From a checkpoint of a small transformer trained on Wikipedia.
Size: 11 heads of 64, 68.2M parameters.
Architecture: LayerNorm before each block, no position embeddings, tied embeddings, ALiBi.
Training: a variant of Muon for these matrices, 9705 steps.
MLP neurons of a small language model. Each row is named by its layer, matrix (up: input weights) and neuron, and shows model dimensions 448-543. Each number is 128 + 24 x the weight over its row's rms, rounded and kept within 0 to 255.
After each neuron's rows, "fires on" lists the tokens most often at its 100 highest values on Wikipedia text that the model never trained on.

L5.up23 [166 124 142 139  99 135 126 127 111 138 107 114 117 121 119 165 162 182  93 135 148  94 147 101 112 107 166 128 105 157 144 118 114 147 107  94 114 136 178 113 112 129  93 124  65 121  96 137 127 146 140  73 108 126 135 123 135 108 155 106 155 124 109 129 106 145 145 129 126  95 126 137 148 125 124 119 124 120 125 167 138 141 168 111 116 128 148 135 138 164 122 164 139 137 132 132]
fires on: " ", "1", " of", "0", "2", "9"

L5.up360 [139 129 113 137 136 130 114 100 134 162 176  88 186 121 130 148 131 102 106 136 144  98 142 135  99 107  93 148 182 120 125 121 150  82 116 149 121 110 162 119  97 139  93 177 147 132 112 125 172 133 135 123 107 117 143 136 120 141  69 104 100 114 132  44 151 102 131 144 127 113 128 140 125 101  75 120  88 130 133  97 106 108  81  99 181 111 112 185 167 190 153  74 128 133  50 121]
fires on: " the", " of", " as", " national", " were"

L5.up2587 [104 122 157 117 160 121 128 150 102 147 115 172 102 109 118 108 135 143 147 167 127 178 159 104 135 128 189 144 109 116 149 111 124 135  91 143 129 137 137 123 135  82 174 126 143 155 129 141 117 141  97 142 136  90 102 120 138 102 141 138 124 123 144 129  73 185 117 122 155 145 124 150  90  89 130 141 136 186 111 114 134 108 121 171 114 157 123 125  98 112 136 115 159 141  98  80]
fires on: " ", "1", " Ref"

L5.up217 [197  83 116 116 132 132 101 161 111 183  79 106 150 142 128 149  88 104 110 163 159 157 121 150 141 134 120 112 152 142 116 128 130 109 120 120  82  91 140 124 125 130 128 107 142 114 172 118 137 117 113 132 116  83 137 149  89 119 143 102 131 128 168 106 132 139 148 156 107 146 118 147 127 137  87 108 148 112  79 139 134 122 160 107 129 111 133 137 149 113 121 108 122 133 118 129]
fires on: " in", " into", " of"

L5.up2716 [143 130 146 113 119 129 141 106 113 105 118 110 158 145  60 154 115 145 144 154 138 187 112 130 127 105  92 134 106 124 124  81 133 131 141 126  65 159 158 157 117 133 151 103 127 109  81 130 116 132 136 117 100 129  89 108 139 153 102 129 164  82 128 100 136 115  99 152 100  77 152 123 108 132 132 109 147 135 123  96 136 162  93 145 118 118 101  81 104 167 134 154 109 117 112 145]
fires on: " |", "-", "1", " at"

L5.up1119 [143 187  96 105 146 119 185 105 132 141 138 137 169 146 104 101 132 126 122 111 169 128 137 170 140 115  97 156 137  67 157 167 176 110 120 136  81 114 133 118 122 157 138 109 133 159  85 139 110  89 116 101  93 120 101 125 139 135 130 142 123 123  95 150 132  98 123 100 103 142 127 129 123 116 198 110 158 156 127 154 163 151  81 128 132 104 147 106 116 119 157 110 107  98 142 133]
fires on: " ", " K", " (", "—", "1"

L5.up1614 [145 132  99 108 150 166 135  91 112 111 125 133 152 166 111 177 127 128 156 103 186 108 123 139 129  87 158 117 160 128 129 113 100 126 104  96 166 189 163  90 151 165 185 131 149 109  86 128 122  51 145 144 118 133 118 143 119 126 117 171  77 113  83  83 143 134 168  88 111 126 127 131 118  70 116 110  99 117 122 151 154  70  91 118  42 121  83 141 163 167 109 150 133 137 112 169]
fires on: "'", " out", "\""

L5.up2381 [164 113 148 115 132 120 110 153 155 155 131 138 134 154 128 116 112  89 101 104 130 125 117  88 115 144 113 143 156 129 133 138 114 132 106 167 103 118 130 145 123 140 130 124 141 120 110 141 151 153  83 119 131  95 127 118 122 125 111 118 132 113 132 182 100 127  84 112 121 121 117 150 147 111 106 128 152 125 138 172 153 118 137 127 104 119 165 164 157 150 162 113 137 146 121 137]
fires on: "S", " s", " in", " S", "s", " South"

L5.up504 [160 106 105 137 134 107 117 119 151 105 115 142 121 102  98 111 137 114 132  96 135  90 132 134 158  99  76  83 131  61 124 134 111  88 159 142 146 107 144 135 113  62 121 147 120 103 126 131  90 148 144 161 126 120  97 125 131 137 124 134 170 124 134 155 136 161 123 178 117  81 106  98 111 142 161 121 121 141 101 110 136 119 112 115 110 137 130 121 141 127  95  81 102 121 107 122]
fires on: " ", "1"

L5.up2248 [158 124 133 138 141 176 104 119 138 187  76 120 132 124  96 131 171  93  90 163 153 131 110 110 129 141 121 117 124 163 120 132  99 131 128 163 168 119 144 110 127 105 146 127 144 152 116  96 167 128 144 129 111 127 166 145 123 133 157 116  93 118  89  98  87 159 116  46 146 129  83 125 111  90 132 122  97 165 106 121 166 148 143 117 133 154  83 125 107 117 165 139  87 177 130 121]
fires on: "0", " ", "1", ":", "\n"

L5.up774 [155 107 143 101  92 142 116 130 161 138 115 117 144 144 145  83 117 128 133 176 171 134 135 142 124 181 117 153 154 114 126 145 114  88 159 114 142  92 131 105 142 101 134 100 131 132 123 133 134 137 180 101 132 139 150 130 129  76 150 124 184 152 105 139  82 147  59  99 119 102 139 125 147 101 112  96 160  98  96 146 132 119 159 154 115 157  84 140 142 142 102 103 135 125 179 132]
fires on: " an", " January", " am"

L5.up2139 [132 133 184 139 124 105 105 116 139 108 142 102 109 109 153 166 119 119 109 120 161 164 139 101  83 136 111 113 115 146 119 111 110 145  94 140 130 126 151 123 127 134 150  97  96 114  95 110 148 167 137 104 162 127 144 141  93  64 136  91 106  56 120 157 122  65 119 143 132  92 131 107 118 112 154 145 135 140 150 113 149 145  97 153 155 133 136  84  98 133 108 157 118 156 118 132]
fires on: " C", "1", "2", "C", " a", "4"

L5.up1788 [127 126 125 141 150 122 106 120 111 123 165 156 138 136 121 141  90 140 153 108 153 138 154 113 129 137  55  89 101 140 159 129 126 169 165 144 135 116 153  99  89 105 147 145 153 142 101 130 121 137 115 161 140 152 105 125 101  94 153 120 103 165 118 116 122 117 171 112 135 168 134 106 130 127 138 147 131 147 124 151 131 142 109  98 156 103 111  96 137 156 128 121  93  85 108 112]
fires on: "3", "2", "4", "z", "5", "0"

L5.up262 [135 114 138 150 123 135 142 129  80 173 119 136 124 123 117 120 119 129 144 130 116 111 122 116  90 153 141 108 152 151 118 111 123 145 131 135 121 105 108 122 130 111 120 103 142 156 124 129 114 128 120 138 128 107 150 154  92 183 150 135 141 120 147 120 107 125 169 112 123 140 177 128  97 102 116 145  94 154 145 126 131 166 144 140 133 146 109 168  95 106 169 128 109 131 108 135]
fires on: "1", "–", " ", "-", "'", "0"

L5.up30 [ 95 131 169 107  80 159 113 138 163 142 139  94 154 148 131 103 144 145 146 149 152 126 125 134 131 134 152  97 167 121 133 142 113 121 103 106 160 142 140  82 198 114 146 174 157 170 106 171 138 122 135 103 100 112 136 134 137 118 139 156 129 152  98  96 118 121 129 139  98 127 127  92 104 109 135  98 117  85 128 122 117 138  99  95 112 124 124 107 118 103 141 150 149 128 129 134]
fires on: "'", " |"

L5.up167 [138 122 105 135 132 158 127 121 161 123 136 156 136 108 120  87 129 111 114 145 166 165 159 111 108  75 117 168 119 109 154 117 116 176 133 146 134 133 109 107 114 127  97 136 133 129  76 130 147 139 155 157 148 143 135 102 107 131 173 143  46 171 115  86 183 117 119 122 145 118 153 126 118 153  90 144 102 141 134 121 172 118 126 106 116 118 140 130 119  91 145  68 156 130 120 124]
fires on: "0", "2", " ", " Mario"

L5.up259 [164 131 140 140 113 141 141  94 118 124 166 115 137 107 166 122 119 110 139 161 127 106 139 138 118 154 131 134 121 124 155 142 123 104 140  87 120  93 145 115 160 114 122 100 125 125 172 145 156 140 168 131 145 136 158 100 135 134 132 148 101 147 183 141 111 177  99 111 150 104 132 114 121 132 126 126  97 120 100 133 132 104 123 128 121 175  97 110 143 135 133 134 133 104 160 147]
fires on: " an", " An", "an", ",", "ar"

L5.up1851 [107 145  92 127 138 113 131 156 120 124 120 143 168 120 106 104 107 130 137 119 126 128 135  83 118 130 131 125 112 129 145 109 116 107 145 181  91 133 106 110 142 152 169 167 101 137 134 133 106 124 127 121 148 165 125  90 130 111 132  90 126 127  98 127 137 136 148 128 137 157 136 101 125 143 160 124 113 127 109 158 141 119 149 136  97 108 135 156 136 114 135 100  95  73 140  79]
fires on: "0", "1", "4", "5"

L5.up198 [ 76 180 141 106  83 117 129 143 112 152 114 122 145 104 134 174 147 114  93 136 130 112 135 144 149 121 109  93 122 101  91  99 148 171 139 116 129 109 172 149 107 126 153 120  94 126 114 114 153 164  70 112 111 126 169 112 131  93 152  82 107 106 132 173 143 163 184 173 143 139 169 151 159 105 129 129 140 116 152  96 149 179 107 118 117 141 149 112  91 119 171  88 113 167 144 163]
fires on: " M", "2", "1", "–"

L5.up1994 [171 159 169  76 145 115 128 145  98 125 102 151  95 131 114 162 127 138  98 106  97 126 146 120 160 117 111 143 134 110 146 124 153 133  98 135  90 158 161 147 116 125 134 138 143 143 120 121 114 137 165  89 100 123  99 152 148 121 139 122 149 130  79 167 147 139 116 137  92  79 120 144  92 106 160  68 165 148 102  68 132 143 132  97 120 121 163 138 117 172 115 126 119 163  69 118]
fires on: "1", " ", " a", "en"

L5.up1750 [155 138 164  95 123 136  82 123 144 127  92 119 147 115 123 140 140 145 151 132 159 115 128 122  90 116 107 114 123 148 120 125 125 151 106 102  61 130 110 160 155 138 136 143 107 153 184 100 154 110 114 143 117 116 165 115 107 120 141 132 119 117 127 185 109 121 131 107 128 138 112 128  95 114 123 118 137 151 137 131 104 161 143  93 137 153  89 162 109 142 117 113  96 164 191 155]
fires on: "–", " ", "9", "0", "1", "."

L5.up734 [120 123 114 137  77 117 115 113  98 133 112 134 111 134 141 184 167 150 122 129 117 100 119 125  98 141 107 115 102 162 127 128 112 186 118 107 172 160  81 123 155 160 166 139 129 123 135 151 133 110 126 118 153 157 102 136 132 181 119 128 136 119 150  74 151 119 158 113  87  97 113 159 136 141 127 148 162  80 141 132 144 123 133  89  48 130 102 119 112 119  87  92 120 134 164 124]
fires on: " \"", " '", " ", "'"

L5.up977 [130 142 146 131 116 137 146 131 125  98 150 169 158  92 118 152 124 138 174 128 172 152 111 141 112 119 150 129 140 132 106 131 101 167 122 139 118 149 114  94  99 149 158 126 145 159  91 153  89 144 122 111 148 123 140 160 135 155  95 117 123 130 118 116  98 111 110 127 129  99 137 167 121 113 116 141 124 134 151 105 133 116 118 133 110 166 117 132 123 123 170 115 117 124 133 150]
fires on: "9", "6", "5", "2", "7", "'"

L5.up269 [150 130 137 123 132 150 107 163 149  72 105 157 150 168 137 180 105 187 141 144  96  98  97 132  99 118 150 148 118 166 139 176 101 117 142 130 131 106 141 106 116 111 157 102 110 110 111 120 104 161 106 175 110  81 130 126 152 133 120 132 166 127 122  72 132 135  92 118 109  79 144 104  84 112 121 104 126 143 111 106 143 143 103 177 165 102 104 138 107 157 111 129 145 199 140 121]
fires on: " at", " At", "At", " |"

L5.up2561 [132 149  96 131 147 131 117 138  82 144  94 146 103 109 132 157 117 110 152 136 150 139  68 132 118 136 167 120 128 103 106 166 122 124 133 116 105 139 143 115 144 104 136 135 152  78 131 128 128 142 127 141 132 144 144 163 134 142  66 121 108 130 132 107 121 141 128 174  75 142 135 105 141 156 102 162 117 116 106 119 124 128 102  91 102 132 109 151  84 154 108 118 149 116 115 113]
fires on: "1", " of", " marked"

L5.up2466 [132 122 118 131 115 133 122 118 144 129  98 146 133 163  82 120 118 148 156  81 111 116 147 130 128 146 138 140 160 136  70 127 140 133 155 135 133 136 152 121 105  98 115 145 142 132 135 113  92 136 101 132 119  77 151 167 150  76 100 127 110 137 125  96 169  99 149 121 133 151 145 161 127 151 157 120 153 112  82 133 119 135 113 106 102 112 121 114 161 117 108  74  99 122 100 142]
fires on: " of", " from", ",", "\":"

L5.up1968 [111 122 122 151 154 125 108 111  67  91 105 125 179 126 155 146 146 125 126 110 131 147 112 121  61  77 140 148 176 101 145 141 119 136  93 133 133 137 131 131 107  95 184 132 113  83 132 165 128  95 155 142 161 139 179 107 134 119 109 146  64 119 106 132 123 146 124  94 112 123 155 106 135 117  99 130 122 159 143 120 126 135 129  90 136 103 101 149 117 106 150 171 154  86 156 177]
fires on: " I", "I", " Japanese", " they", "'", "3"

L5.up409 [166 100 131 120 118 106 101 103 113 168 137 134 115 119  96  94  90 134 103 144 120 196 165  91  62 145 118 103 145 124 126 137 129  97 155 149  95 117 102 125 100 118 146 129 125 103 130 127 115 129 132 123 101 135 125 129 142 113 128 115 107 116 140 156 147  85 147 147 152 158 121 148 136 160 109  74 162 107  94 133 163 136 158 141 148 107 110 124  97 179 162 155 122 161  99 151]
fires on: " C", "c", " of", " heart"